config.toml
qk_norm = false
init_std_up = 0.0242
grad_clip = 1.0
MLP neurons of a small language model. Each row is named by its layer, matrix (gate and up: input weights) and neuron, and shows model dimensions 16-207. Each number is 128 + 24 x the weight over its row's rms, rounded and kept within 0 to 255. Numbers have three digits each. A neuron's up and down rows have the sign that makes its largest values positive.
After each neuron's rows, "fires on" lists the tokens most often at its 100 highest values on Wikipedia text that the model never trained on.

L2.gate1418:141131136175137129126137119133079150159113088120106102115100143097107128128131107130190145145142148130137097162093131146110151148154119113143123132133083094142125114124176145155107152137132142206166164092155115098112085140106135090104096181096161136164134090089107076127087102132079118145144118115154117147132118146117134161108119117141157122156126100167139093145131152144151119136141109147131109155144117087126124137112179145131123172129160133155144129159090159131084155138153134138106134176114100130129101128108137150137124112127142173107131125125099114141127168177112107145
L2.up1418:127082139124174085110177115151125094166140087128115170102160141131130109157130106170143153111098111173156117137133149134094171141149138128141119162078138095139102131161083121154157099088118161132137146118121125102150145100116166149073122184112142153152084106115104106088129109144103132158124181138136123169145090130120099107150103128142161128145117113125112141114108099140160165102133114141091149114130165115109115136116133111126113088161137183116149170131099132136077150124156134105113124182151143132132136098123143129108137075094171152106121163179111166112107162087129093120
fires on: ".", "'"

L2.gate1082:119072178158122136088140138131109121130179106126087148092159160092166137172107126146152114113108106160208160140140121157099127104133108114115137126152102132108134125147142070098084142123150133139114133134119096063130101088117138185119077092109135166161121107102113096108107119165134135120136150136122081142109104116105096152138131100126106136098122141138132121088168103120150136133139176158173141138095106114148113116102146131182154169103127168119105119128119134112122130093127106165137126122172119112149059110160107116123158132128122061069116133145080128134087146140112125165
L2.up1082:134128164150115109129095126140139156126139157120137159108143158158105108138129146144134129116105112119177109129128189123129185149134153154129092089095110114149159155122202116174078130092105119122113159130112150103167123128147162144124132139178157109109138070168181085151106162156157118115137180138135121135080120092119102123149145098174140152107169168139123092167130105126140161145076108128096117119119143101144145120148121152129103141143131103177161150162120103093156128125107109145115149113155123057106142138140147131117115127093111145164137116140100108112176152122120172127
fires on: " that", ".", "00", "'", " about"

L2.gate1427:165120120150082130172087115121105159139115113125101104124130104139089112126104135106113126120107136125136100111120118145128147134124166146145104125098120150148150139149092129128077118117116156123111121138158157068153122155120125107131148117159162136094097141146110141088136117151159133138134145129184115120131141113142097107120133107112135172108118133121101105098124130120096139101096153107131132062135131124145117099163121109143143076107086153102106117149085123164110143123107104094134104120153133105171117105162159111136165104107142119122124135109138151106129118155123095191
L2.up1427:191104144123077110107102125138147144111101142124138134148139099105123106102121140129117130133107172114170140104131152152099143134147099118146133123110164134095098117131140061136119143141132167128089121123154158125147124121120098150166156157186161148122119161158157125106118129128094145169147110081182116103158127179123104132170113058113143108119108125123140135119122105150124101123089131124131130109157105088117132131151126122086128117123094145155129141186082139084131157122126151097166094122124123157125129096151123150117138081110119119155143112134137136154140105142128064133
fires on: ";", "\";", ");"

L2.gate681:109131122123118187114124122159119096124151137178101148142125119139119143130140128119120088170130126140108076123171082097149128170131063144146117131087209161119104168158131184096130149147119140175150093094111149148132158121142118174140144090088136107138131097160134133121088147126105119153134154150149138138165124148123102137170111115083146090171099123111096135114122126070108098101128119127142082122128130102132103157125136148125179168128127152117146097151109107116124142133124079109106143120114160144173141211107099168120111149136092073104151107137123120157144125087096121123
L2.up681:145148117152124158113097133141171150176140125173119138118100103117116168158112106097110101137118081099103137067120067177162164186096147167144172154145120100113154111132098135116127110148115120134151151093149157157142105137100100132105134073135133135105179132113121107130130141148105105173116113096135096101155129155111167104137104111138157119121118122155101103139110081131113198090123117129124118071089134136149107121135126091127127160105166131114143138098129141094097126143149112109080123105118149111134140167103082154129141099168135051109144125161141118138098126119126111172
fires on: " |", "."

L2.gate1189:151123131149117110072120148146130134108120100148096097104118145128166125133134118144104105138123116118126130139170133118139156113120120117119136040105161104139099114141102098158126155126122123102125119152142135129143111115091130120091116094110070150155140100128127084110120100118138164117140111112119097130111131116163161139113141130121127146084155131125084156121152136151121111107116131135086154108057170147149142123161121194121202106096088110139147127146022119133136163109135131102128132137143168126152175174091132102154141156108142128113129113121154112161138103125118163164
L2.up1189:180145143144109090074123090149152092078122097132138117104168172114145128124105123154102127138136119109125105149189140140150166119108142149111096110095136131145119114119120124136132136150107155117110121107148129139171110156138106202154138106145129142116164124183139120156120119139146174109107092105125123103140154089114154095111138149096124149126100109165107151124138109130125109115121121164134149111129159091122113161140134148114135110122106142126129130157092148124133121133141124089133147164134124106097103157106156126144109118171157137116135114154156123139174098142081143138
fires on: ",", " and", "\",", ")"

L2.gate96:130103130111115133094108084126122167144121108078098168173135137120135130119145206174132107127123117099130163157120120150132129122129140120138154132100104139158173145159117126100151145132108152112105143112128109129094127136154126111106110127130133155138161112161097108140134109132115156132117125162101120093124109109072123091116147184090120158110141112121141136130142170162154120154126113134172136124119163135130146153152115138146118164127157145161085167146110124181171128103119120147124078109118164096129170172144103140119116128087120113093128129170169129119114102061123083158
L2.up96:141088135108096117120137126123143126107146131142134137142138120134123153132158156123108123119100141162131148112138140097110176122121135100116143136115124115134146087135164122104140070115120146157094144145118096133098145102144132120135118156169126164093112120114124110077124069110117158134139073120140147123108134107169155108116121130097137116109151124095135109152185178104122126141123124098127112141127114092150110136096159087118097118118170097146133147142154127147087105149173097136145154119160118138114156133126101140142133104079132070158122122124156112138109073167128119112
fires on: "\n", " (", " Despite"

L2.gate760:101109182172121127159119107136145134151074136144149143110123129138093095127144111139110113088091151155115133130138130109110129182108171158108122121143136114108151152108122158134148105176124089166129145117112144148166111138156172124165127119104185131133132146126139099103148155134100105101156122143088153123121126108094129076144118123121146105104102120143110127112068141135157130113129120131128151142166115126142133096178126118099127118129123102127128094084129112134105083137161140121080107092135118158116111117097148122131141106146090132139171169120104134119137079103082161123
L2.up760:113138072129137142153128125145107074130133109123115122127128144165140101134149102086117112088111139159126132147162126095129116125141123120128159140145093078126140138171140132098141085125153154126113139115094102133159148127089200100133127156108163148149160132166132059080110171119144141133159131152098122113136137123096143088113141100145075123135118162087123155112147104126141095107161135101095111110147150126122139141131081153151174103166142114154128146127154128105070142152134107105133127058165106151132152106095123127134135106156147122163132123164084116127117165156130142094
fires on: "–", " |", ".", "ric", ";", "um"

L2.gate705:128157152125131138100110111098123130145121116136135150144128161095105170122081098145156104122132147109125149092221115112172146131108110135107091152127133148125098137145105133119151094089113146113133133164094164090159117148134126132116090100132124096125125131132105112082107144120115121138154124116071136128107156120146120121113148138112103141123146144118101131130176135161127113134145113113093109116136118119160165118118123145084149081137125141131152129120113131129093099126124122134094135138099110129134164206140157103165118126159099126125093157147136130117127158149119085150
L2.up705:152117140104149114173137129153180110093138109131123143141132158099125143112103115138136088178124125151146074117126115111138140120134123123131141118142114155145170110130085123122163126164137171082147155176103110161131101137094145095130173092109167120118143157104117146049114184118090164130116133107112117160132145142099152143136141132130086145131120150121182164140147136124160129122116133099102143110106128095144129099142118120135084116138135129162162130132167117141081101160124150122128151141089177113155150155133111122139133161134117136150108172160152116119138128130136100143
fires on: " –", ",", "),", ":"

L2.gate1062:119119114150124113128134092123153119118135157111113122121133130111113139156148084115164151148142132122128118141123152089100135110115166074131076155150097071119123135116116122139121145123154113082141097129130128152191104169145138105156170118139118127108138120087118102155145140177133113115150104148105157099120118100136096078103175078126108092096141138150143118133124112111147138118166101139096141112137132155159180151136135108139105126133149124147157120062126118090120166104134096097136114088090117134120171113131122119132162127162098088131101096140142160107097147168116078124
L2.up1062:100088093145104134151075093158117119152147113162099140151085118116102158119137100140067157109152122101079112099135138136098133169120155084151121127120146126138133133092115135129107114145109111119144146137165118143141155117121135146127169107145108127130109116132117128121111106156101091127164084142191147103131191102133138134167141134103075145160151144114113110165141187109127101113120112129149136067103115104136109121126117100124135148120156152186150140112145121126142157139153109109149099119107124089162156138173120112118115125093144163153101158114122144108149140083110143145
fires on: " |", "\n", " at", " in"

L2.gate1363:129125160101137133142096098117091162134131145156105115116149096159110089148115159109103125105160102091156127129098165097088118098131170136171094129113136127137049107111103167141163136145117105117137127123117128145171082126116125100140113115129165121129112144143082105120123172082124145084131121130153119084125128147121128121122148122129102173125109150143130096134158145138124124111127167100124164172153107138108160107149099142128141157106171134104143100110132161101168107136113127094108143119178128091151111157143109152110137144169122126180109118108115110088142148126159131156
L2.up1363:077110137145159100128089125131163077106153152135125103138137121122083104177122130124122139084123082097122152106122138082165133127150138105123091135098137114138101110141145147094129126130135095130114161132138154154149069151143124133168130127111158107151119143112140129109140110103132140146083142120117144123119111140113132126106160152108139153140087118111131152161163143125114095147136160152115118075189123137141124151114087144113168177110150147137136141138138123095148120133131134117171152136153070112183126142139107112150167145160155122192129092129115135126136111146157147160
fires on: " |", "id", " of", "-", " -", "ed"

L2.gate719:167164151139134173147113097096134180115175107123133116105173145132105109120127132137110151119084120133139130126129130087121116118174122163089137119178149114085138140169138148133138127107141057145126094134115097125139107128134177078159114132148114151136139124127145115139158131134093095132112124136128131118131103146087168133129105131131134131112123157115080141123113132156122126127141107136141153149143123147125103194124127123128131116142172171108100129100124138107151092142147126122145091106161103139118180123107106129133124098102119120105155135134135118165164119151124138086
L2.up719:161102120127130170163122152117112156126147089157130169119094136143099165089125103141142136153067161090088122087139112099129101124095136158103150113161113123120118116122127126141132115094134095182163079142110120145164143126126145131131124140126156165152162117111114149120121127164160134141142080153079085123128146143148143160128122085118067065138107143119103116081143145119145115147098104131160125109131153141124085151122102130103175106126144119096064145075117147136140110129106132126150111134122081113097142124122124151143155114146139115147128172093138144155109105084137141110
fires on: ".", " |", " at", " from"

L2.gate1512:099131154096143129122146164149181131115146102120157123133139097113152141144122131136136077098086113171112118128126135137072130110135144083175085159133144120105115159147075145106126105176148120132126152112174157135161105154149190142138143158134145126126148087144130116125115147138078132161140107134143138129146127098103180092163162139084102087135112153089097127132129125097111155121154170143113146150082136125114140140173121133126086120119135130138186122145097109149083120117114120118100125131115147123168135165163138130141164138114123125133140167144157109117135132113081090132
L2.up1512:108113148113127080113115150136161121119087142139147156122143112122166141100134114170191105119118170147189102120120147138091115083157143098146120191134096137106128145156090155100095076153150088133125178140136122143100110095123107127136115102124154108145098104184131125170134161099101146148148148100121156149122160122132159096141149098075093164115100140111127136110147136146118125109132132133080118114107147150143117155164123089117134123133177159160154140164127138086117150120171093111103129121098115114146116128161144171119123140151129193169140117151146116141123144153122137140
fires on: " |", " /", ";"

L2.gate44:134142165118125145092110128150092162111155183106114110149128096113131155124128142096121166090052142089149144122084099109164109143134132146169103142136119109138153161163169111114128157131168134134138129119142145138093111176145126127117173110162114081126106100148119112131106173088147119110104159171140113097119116165126163121148153158102073130120139105125159145159122111140151129151109148109146159169108115155071118170186118137172104113101144096155111097119134107134123127106143082148136132129122123127110150116155134114081160110070105121103104152127136142094109123106116167134
L2.up44:062093111106117116129114141106107175136155170134152122137104142070110130134101091124124169127094101130134131138109120099116132124147130086105098115087110111152095162109137100147174096167180137127123133110142126098142115180094113100194120128127106137105126132122150141139101130116189144160128118147138127181150118141149144088134150165122088138186089110148095124155162140113134121117112141110140128118125135108082134154130134094129182102134137081118107116130110126168098148111124106134112141159116129115140137150152173124147140101119137144135134123115146142119129142123120142097
fires on: "==", "\n", " ==", "==="

L2.gate824:117096132147104155128106140093106081122160148106128105125123134077144097091116132142169139104151106066092162144104104140116120107107134145147087139129134098109119121146155125129133130097092109165162124131120101136187090133115101082107131080154125123096186147112134154094120132112112126107118117140098163095147134124142104090102175130090157139129127124136104134108151153142135091110088099092125128097102151152117153086135115133157133128127113132157139152134133152125083116136117140107107098121147144175132130141086115150078122139166099090046142144150173110106137064101160144120
L2.up824:136132139110127108101146146127128118129141141139103178122119096084153133126092124119100163133152163146144113181139135132114161112143104116141114123102082153106147133187135119143136089172129122092163128133103076127156080154097129137134088120171104123146114115109107151140138153136158159154120151151101135120120114149080091128159192119101155148105103112118141117105128116135129143109086099109122135142158162139160128138092149119097128126123112142144114116121154134095090077109082080103128150117110139095150079114159110134103142137129113153102159136159158104116143055101141109186
fires on: ".", ":", " (", " order", ",", "ult"

L2.gate374:140152138099056140143175133144114136113097116131114120075110168125150099137140095111130089126162115143105148129154115088162121091140130161137110150148132128158137152130081139150113144121102102094129120106086132109106087123068127138142081113129132162128128122129147144159107109161168157151118104151127154144128146135124167112141105130143131115106123129129121133100129124148158134142133110130118138126120153079171127166118119118117102154086159143143143104154149083174164170137138124087119123146134115108159136142083113094176115117130115128111152157116115124125142077098111080113
L2.up374:124156156129129152105123159148161159152120125072141124122103119110114144149148104127152100127142184165113129135131137095142158130097144162096122120152147128150154124154120132134128097154113104096116096164112147143132124092151139138132127143137120155170107151137140135090104128128115118098119150132124145115100162145120103162149121154105122142082126136121106149130108147137116166101107124103116151113113124156163138129066160161153130124089125097131110122137137127121068133108168129109148071104131128119155153175117168162212122132107165111080130134131139128121199132132119130161
fires on: ":", "h", ".", " years"

L2.gate708:126121136141115102087133148104097142141128130134092115075125149117129103163157122114140124141143136143092120119060150099121106148143140133142154094117124138130116138118143150162114166136096161111097095146116115087135108165110093117131127114100091128188120135135106150143129124132107164153140148152112100156095144136105115136150169162100138166134135130149178094147094113134122135118141163137138080149114120166160108114113175126175161165162159134171147121174096091106099113149157128129152144156144134111178125162109122126142116133135131155130159125114063113107112118160093161130
L2.up708:152116168107129123103117146105088162125085141163159135104123116116125099143146168099129105137118148157146119108124135123102120159096073139102092070097166154146147101096119134132101159128135156156083100119141138086150136152182162163131162102138136141131116172168097113116118159143094127128110121145106106156118112112130121092142144145130143136108101116102143058099132108158130154124124106141131133164141097128125141134075187097133132156157119103114151135172143103136109165135148120103143147111133118126144146124123106148075138109109090152093144134127136115117099106128084150140
fires on: " over", " about", " than", ".", " least", " approximately"

L2.gate1016:193119140098129146119162158114121099101106105135124142126131100164117141133129108088137095132146143096132105112143120114117104094173178109117150102152111121139168140098113118148127144068133101149110142149087111116124181129141137137101104101144138171126134159175116115173149110146100098134103122198097076160097135132136138142150153138141124095146150119156157117121115080113160109168170090132078141133146113082131133106078129118134096121112165115153133144162163155149158155121124130104174068126116148166137147111119138146104169104092131119083108142144125132170141113111150102093
L2.up1016:145112121096118117077137163105144153085121113076105100121081103152103140140093127111125133127122171141123090061106059120097144108134151109135140090120141103130143145107143122164140115158131109124097136153130137120104147146144117101123144091146139110107125096121118126106124090142134145127122125167157107137100116159088119135102131144155148130135108080135132107077108143144160141170133141160155134125161123077141148156136142159150130151182103123141117119138122138097097169099128097082122186112097119156131078100180179148146142122099174114064122137129138102149142078091141096150
fires on: ".", "'", ";", "-", "–", "h"

L2.gate611:122131119096169123142151121143159084111150143112096118115138120109160101106113136110155152110091127118151111167104122124133124127129085150151098097130160140101142112131120133187145133114141154125151098118125110090136097118105111137172131131127100120130117126134166151154164152107137100158126132153126153137091079149115106133133094156144132115114125138130105118144152112110117139151122135135134038147159157137124115116130147176134119136097154139150135096124105126104128124126097129110127074173124122129120137144113161168119124135141101125122141154133154150125133122134085157146
L2.up611:131143142160119085136117149094170086126134118132122125081123155077126132122127118081147118150112124158168137105180115115089146136142152145091095128161142111168141150124129137167111110154120086158138138173096161156132124117147133107138171062132126179099151137121128090092120129106120162162134173130135123128156179111144153121123098105132133100122096100142125098064121149100118150091104097164103096107126146139153130137144130146129120135140158102135134106073143143098133137130115161137145107145119161165111119115152118144101106097157104172125163135126107076146113122133105118110
fires on: ".", " |"

L2.gate955:110134152097139114197090141137132129146133124139161119124100145130139132100120161156096113103116121123152139085111123140111117094078121100160141086124141138129119139085156140130124153123121138167151103120127096143169104129113104110071123118121124160130146133147086110131101159132124136096095152163175069157113152158110095136126140182145122148147135164104118151148131104130147157145095107112138181169139145110149136121105165131126113078106131102108149084109114155120143146155141114142168154119087118119104124130113098147128137168147121125117136135140176149164161107118127159122
L2.up955:139106102119109122159088086113115127131110156141124122145117164127101090110114107092093166131124148112116142120121089153166127137105076100122138121099125115141121145072101155121136140125124161174165117154147109134123172081139157122079129145133111126131133153124061146120112136116083154133126130140105119099103170103081085142127136120130126081104129106165091124107144118150142121132104099111132097131130138149093153130110128110115102100093124108090116112132073141110132163133156097084136143098109114141139152113140149163076131107153126153147114135140172107152122191110161143082
fires on: "\n ", " from", " to", " |", " off", " at"

L2.gate1533:161106098122122117084109098155128115130071139076140123102132126128095148125092160160153121136117143116138153126142114126127139141115127154130131164098128169064129156160088114140129134144121147113123104119154102139100117153129133099106097152084117128139176129149142139116158126137154115137084153147102172144100094098106165126120137181123105185140137117141098150136140110184121074088130207108123112068126102070089109139144131110155125117103137158130116108143077165108127100113134191135144088080121107129104146104116143116094113170144131160096093183094172137130114115099146067094
L2.up1533:114103154105070124142152127174140147130133106128155115110112110130160107117105138130143162112154124146137138116144122127149171133120120111140092089121124102117113131089109149172174146157094160143127135111110102076099122118140129092061096143102110115109095118125107181165150111119158150135127126129151127154132134127119158117162118100095155157146126105125147113122109116079129134119121117141108136137091126131139112121131114141129147116150148154128094097106088147063112110150106170131124156146125148130132188116124096107146152173163180127118133180130177148197121127133142189137
fires on: ".", "\n", ".\""

L2.gate1327:104145135106122133107111131129149138174198102168130153150128126125150134150075083105157144109142134149127178144159117128123158103140121137171131128132116125152085100126157151157097134151123094154155109148163152130120118114085140104140106122127122122160151110127099130161139112135098131118126117109197133090164138125149127118153097119133178121136102133101168153139149142108113147123151153129126114158118149148103083141157126136128141081085137122111130112140116137111140140154126153104092143142135127137173132112165113088135111155106117075150124125126110099164128102077106168119
L2.up1327:165210176127138190098103116129136122139102120197165174104144127097103135127133104119162131094125131143170126110159111118106155117131134117167162124124131090126105119115116125140098136149118119135114145139121119138117147143092129107154171102120129105060127099127129100110087168141119145074074121140147091099142151123142150103174094149159137128121146148108117133161152143147118155132135157102149125148109109141152088118140122132154151141133180154104092140152109087108140164127128130124115101127094106117160111149143133126123130081147080064131154168164141165134114134136095118171
fires on: " |", ":", ";"

L2.gate75:138148119093141114145147177144150140121113144090157146114137147142128111127099069124104130137120123124127095131149150137129154133128128126160132134135146150170134117143120132150091121076131154116153120185144126159125124110116095126157102170135123139077117102108116106096157138140105116085098113113130156081144085090130095089113101130082129129130157134157102144121140122149107139173136106123148122067157140141118158134110136106129124126154124077154110108132175157111143142151112162166103097134130135120092091124128131149105124144102111145114129163172125132176119153136119123114
L2.up75:128109162104147140096161138164156138182127134138095147143143178126119179098142159099103132128131181143167123146154117147111136110125091127198150077143141137115128101176112137136125173084153147112151113163135104153139124128108143088091126133145115163091103085107112100093113153129110139102113115146103100070123131156114094136134116092127157114141133127148140136114128094142156125177136151154075106104126112153127134115125129115102118119133113124137113163122159105146140080140108153131138120161128165137106088158108098134111095113146075167103157139154167120097152103146137094110
fires on: " –", ":", " ×", " collection", " /"

L2.gate941:085105129146155097071065148152139152096154140098127124116123102102097169131146086126125159098152080114170141110142138103108161116135137131160162159136145111106097129138124128089164139140129132123092114137114175143107098123182142122109085144124143112140095131158185119108103164136115123133120110190128160109106076137133114146131129166126155131145157098134115142129153137082102145202116152161067125144145095111141154154125099104174135134152102113135123138157116132093083105097118129116144126133115096169152131160108093163128115114144098131187136120163128150164101107099133108132
L2.up941:150156106144133140118098106161135120134158155102084111121120137135141134116135143156114116125109126107104160097096171110127113136112183128102153113135110109104107117122111146093157149155170138143141120198129156128138160147132112132158146120132098121127132124103168143117102162117125131123147145136113139113158132115116123091169184061109087132094186127159130136138155078108136142101065108106103110104182134158162116126112114114157164148077143132084114064159123095109117092111144112123141108107120166105154129122164134139099098102100149165185124109096131113130167091135125097131
fires on: " No", " no", " only", "A", "No"

L2.gate106:135113139110128117125140146138133113116104102107106114072100150166141138152126151143116156115085146175136112149112125128134102137088134122143155123118098130188095110098110147132134141139116087165133147127130143141102120119122094123073129083118113140182108090113165089137092098122113103118136130169130108088124121132134156124132164104101122112139164130119168108100109167122116105174102121137127131145131151091098133171160113171116125130128117118127143132141118110142092127137124182128094136162133143126149107191175141144078159119111153123119107098068125144124146094107148082090
L2.up106:160115109144133154096136084149141136135112145075135128074108120150104089105185162106109117090113066125129149138116100140119139168113136139180117106074146145152175108139102135134123091135123109129130140140170114160085171111168120117123135123131140170106055130101154128118135122111099151168094152143165120133113141141123182139147147096086134122121108144142136125184126104095134080153127105127126150179136099137137122080142176164122150118151120146138124065157137112131126193131158114123154121114119124129105094114125124157119113091119130124133099065112187133109110145131129126138
fires on: "\n", " (", ":", ".", " •"

L2.gate48:120146139171121148119114138070178147106089120150106116114109119073122135136138150120150113109069126127136122122123091190156127113105094108148130138126121095139126115135081107144112146130085127124128135119129196132130112122159124142079159140093143101107144158187124102134133111153129131113134121142125164121121128106148132152109136151094127121127134123092090126119116181142100159133106139125140088163125131124113085127143104123114137102176122085165105094144124144143175137111149142101111090092120144096151150163091115110104148121129096190113129107181152138111150141143122112112
L2.up48:140133129117136164105098153078156133144119113137147131110112131101128148135136115129124122115117145137110126126130135162144164117095133092158130091128131089145118112106141124110159088134121145149112145121123169127126109134143097129089136130112187108145108153142127077105139122126154121093120090143085147129160152117180128148105128133110143174140128146126122136083128111181138144105134133134136077112154123141138128133047145136112097128161111116162112103159076177171188132122122114105112141142100105101145153145113106119109111139115112149129120125135142151149069137128103106144
fires on: ",", "\n", ";"

L2.gate872:157146139173131134165108044142151122156103125122138125139133162090114150104117110115103120179120127134145140136125105114133126136170121077153134128122110090169149160151078115121129118115112125159112113156136145146155102125127146108136130151114154134127125097120120093157088109136150121159111100090129146134134150141130162095169123162124148140063136127127115140137142085074125146084173128182160128139126154108072119126140138125109165107107119132156139103118129087123110163104118126129152106112149147137162172118181127135141127109159127121100180099134125126132154138153150130131
L2.up872:116101109146131104109098154124112115180131152104129138125137092094100091131107155125098172123109127075149116120062133186112147145168136084118168112127104126119122120144119127147109099132092118113137139179166144098153084118160113122177204136102166138161140134121130112127115145112121090184142081097175151147151124107108098109136130123121131107149102125108125146132122118099096170120140124117156132137120154141099090135138127120151145116125153086131136098128125144123113108107103145123182072158120133098152137084106120185130122141096102130175138108120133138139112142142132097101
fires on: " |", "\n", ";", " States", " Emirates"

L2.gate1085:135151132096124101127103124130146123116092132091130109108119146133121130115146115107158124114108150118129100119138187116118147114157134139161139075090121122155126131127163127119151101142092112113105106114108101131127099156137179128139123096161155123128106070151089126162129111135114143100108166138150127127170138112084105121105177121176129146126105077137098140124144083128140192148126104127133127125151105109145128107119121164072144126111139114137125116076130108116132116130085165167106089144126136142088115147144105107109118116153133147141155146144073133105132135111129077146
L2.up1085:123154156149117153165102159184136109146103145140132139067132155148110113130142094141086115116110097132144113139143093155121121098146136120185132148078120121123121106116108126079148104108149120125126149142147103154110152078108165079144165133127117128120158091079127133154132143153155154120155139151113137129104133186118144101181156142104124157186062100093110119085148120099156098105154094136091114133145106125137118132135135125141103104148168149106099123118133110100123109174108153128145140097123122136103100149139120157154100104121170139152096124086094141156120113123132130132
fires on: " |", ";", " and", " or", ","

L2.gate1498:122127128139117130155088120195163125143129125098116168111102151104085112112167133121116141122127130153125126144160106122138148112134111102175078128125108064120127145123132093125113136148113128105103158109135098098137109135092125138087128176129151114088127105132114153099149120110206130134102079144157141135130169124107137140131084121117130133141103123109106128116107128107115115115110159157150152169126174126135126110124119118117128129159106123131147113089154147156120100141151131109161144133098126163140118109138143120124119141097129141153158146114090181150149111119112104160
L2.up1498:150113129137130110146141147177106107077101135101099145079121098153127109102154117147135111125145116147129143148122144158125149112134151142152145161141115096099134141187086103142103157104105151141140201149165118163129116088131120106113132171113165112096165092134139094102151130124125132112160089134140116171128142124103179111107127122109109114118093118128090118132112167072106163133139144131072139136119088138126112118133074124124127109146141094136108131104127187124100129136109144137127164125091143156174127121130156161127131126120146107140149133136120128151117102121102159117
fires on: ";", "%", ");", ")", ".", ","

L2.gate394:103138158132100171148103105096150102151145133131151145156139140075127136134124093130152117158086106131099094136086124123144158099149168149114139177138116102126148100130099120150122116127117082103091186163147095110193113128123129129134176165139177150125108099104152110134149169132155127113144105140176132125131076118118117128166114195106158146056091141118195114134139145168137134092109127130129082146123120120113137113106115110112133133134102119128149103126100135110100134110162100125137153095115139130151148104115113117125108117149129087136155117155129173101125123151101146133
L2.up394:144085170128108085137120114083124125167112125137159107118108107137103165115108119131126120144141131095133154158118138078120136144122145139152101147139100105102120140173116119115135132075091147132140141147160111135114146157122127101139133094101159138127153116120122142125118117130113121108112149100146111141145097158111114137148135079092145128133141134114128116133129115130111123105142147154151127116112145098143184082100124136130134074122117128184129121179143108109137123178155119121099163103085125135143129127118119158129155124156134079167137097133147123124111096151106111138
fires on: ";", " |", "\n"

L2.gate807:094112152078165099116100088142093097150140142118137133130113120096098153168114123105131123130114134093134108138088104123133140080129146122113136093101121100072096125105160151152120156113075133136136158145094140104134125102147155143158119109076149113090130114144122104111090116141088128135111130106132091138145131174144103107168108110126137117103119086168139127120133143134128123126094144096076113141124132105100168100146110161155154102118086101120124160131093128153082155127140073107094133133081104127117103114113116107145133160128134092151130103149118085179134108117131125153
L2.up807:144111115089174116065125137131198144135124121160161086166125163111120124104088115116132148204131134120152103100119123113114136149089124123141115125150109083097151086113176077111118091147119148129132112129142140107153112141129131110129100151138124162127126129128128135131153124161128130167128110174105103129127098111116120126163100124146152107091104084122112094153103131161130103091165128159122137132104139132131131122088122183138118099130132129131082148105106117132091097113167133125158140150101136119137111143119129106123107130126110113125138136130161136119116090129109095098
fires on: " .", " him", " they", " place", " and", " |"

L2.gate1285:164116164151140121129143163134160128136106138155150100158114138088121136117070120163121125144091151117169122127115119188092141125120117132128150109120116149120152123066148162136148085141118156109125184179166109148106106102127103120127122126147115136121136130129166098131117112112143114152119139107113123152140124116152139126082155149118147112107111146102105195157111152140127118134122108119135154163121124157127129142118115132135163123126117158121130164116116117119095181135121102101120139121155095168122096187125142163125142149124126122121130100160138137164122121134119123115
L2.up1285:154099064108104137139155146085154102133108098148137110148138162104194120124115115136116170171108134157164135128140145122140170100142120123098128105127085112129127134156165146115135128184191132110137161165126092148114149132127111145101135119175164094095101104127138105147103138102137118104110119114138093145136096143130121156128159100168136096120117126165079109098125107125142108164095140159138140124161131109155095137130114128120119120079095138119073141157141141146120146120125123121109151142133164133091136141153163075117141112123096108062097138144115119083106104131148152118
fires on: ",", " and", ".", " but"

L2.gate1071:142075168137134184154147144135096134158113109126147166148141134155090118189109116132105112115147158157114129185144116077136150123100127163097114117109131106170110152137169107144129123103130087168142118130133104130105122126148121131104131123107095120140134048122099104126114142163123150199105115144130120118112121113167154115111090117108111114128136163161093143115124112134079088101122132138142155123121144133123151126166141166125134162149132103121119121114156127138147139129126122112152090111143124135119128112144171080125136071142160108134136125166092113139116103109135135119
L2.up1071:114123170124107096092172153103097147114148123155126156125131121138133185109142140097117124095144125100126109154152100182126137131093109134160113102142142125150107162142093126124142083119134103154107125131120149121110124125110110119142161131121056096188139123138158099109106126164091149150130161114138120146096120082124144131126123116070144153125164155073139143117155168170091096127176196118103131135151176112131160101165131158104128129148118178168107148076152145132157148133112115101140105150078103135120133122158148130124157137161097137123121152078107101182113117097097118128
fires on: "\n", "at", "il", "1", "ar", "it"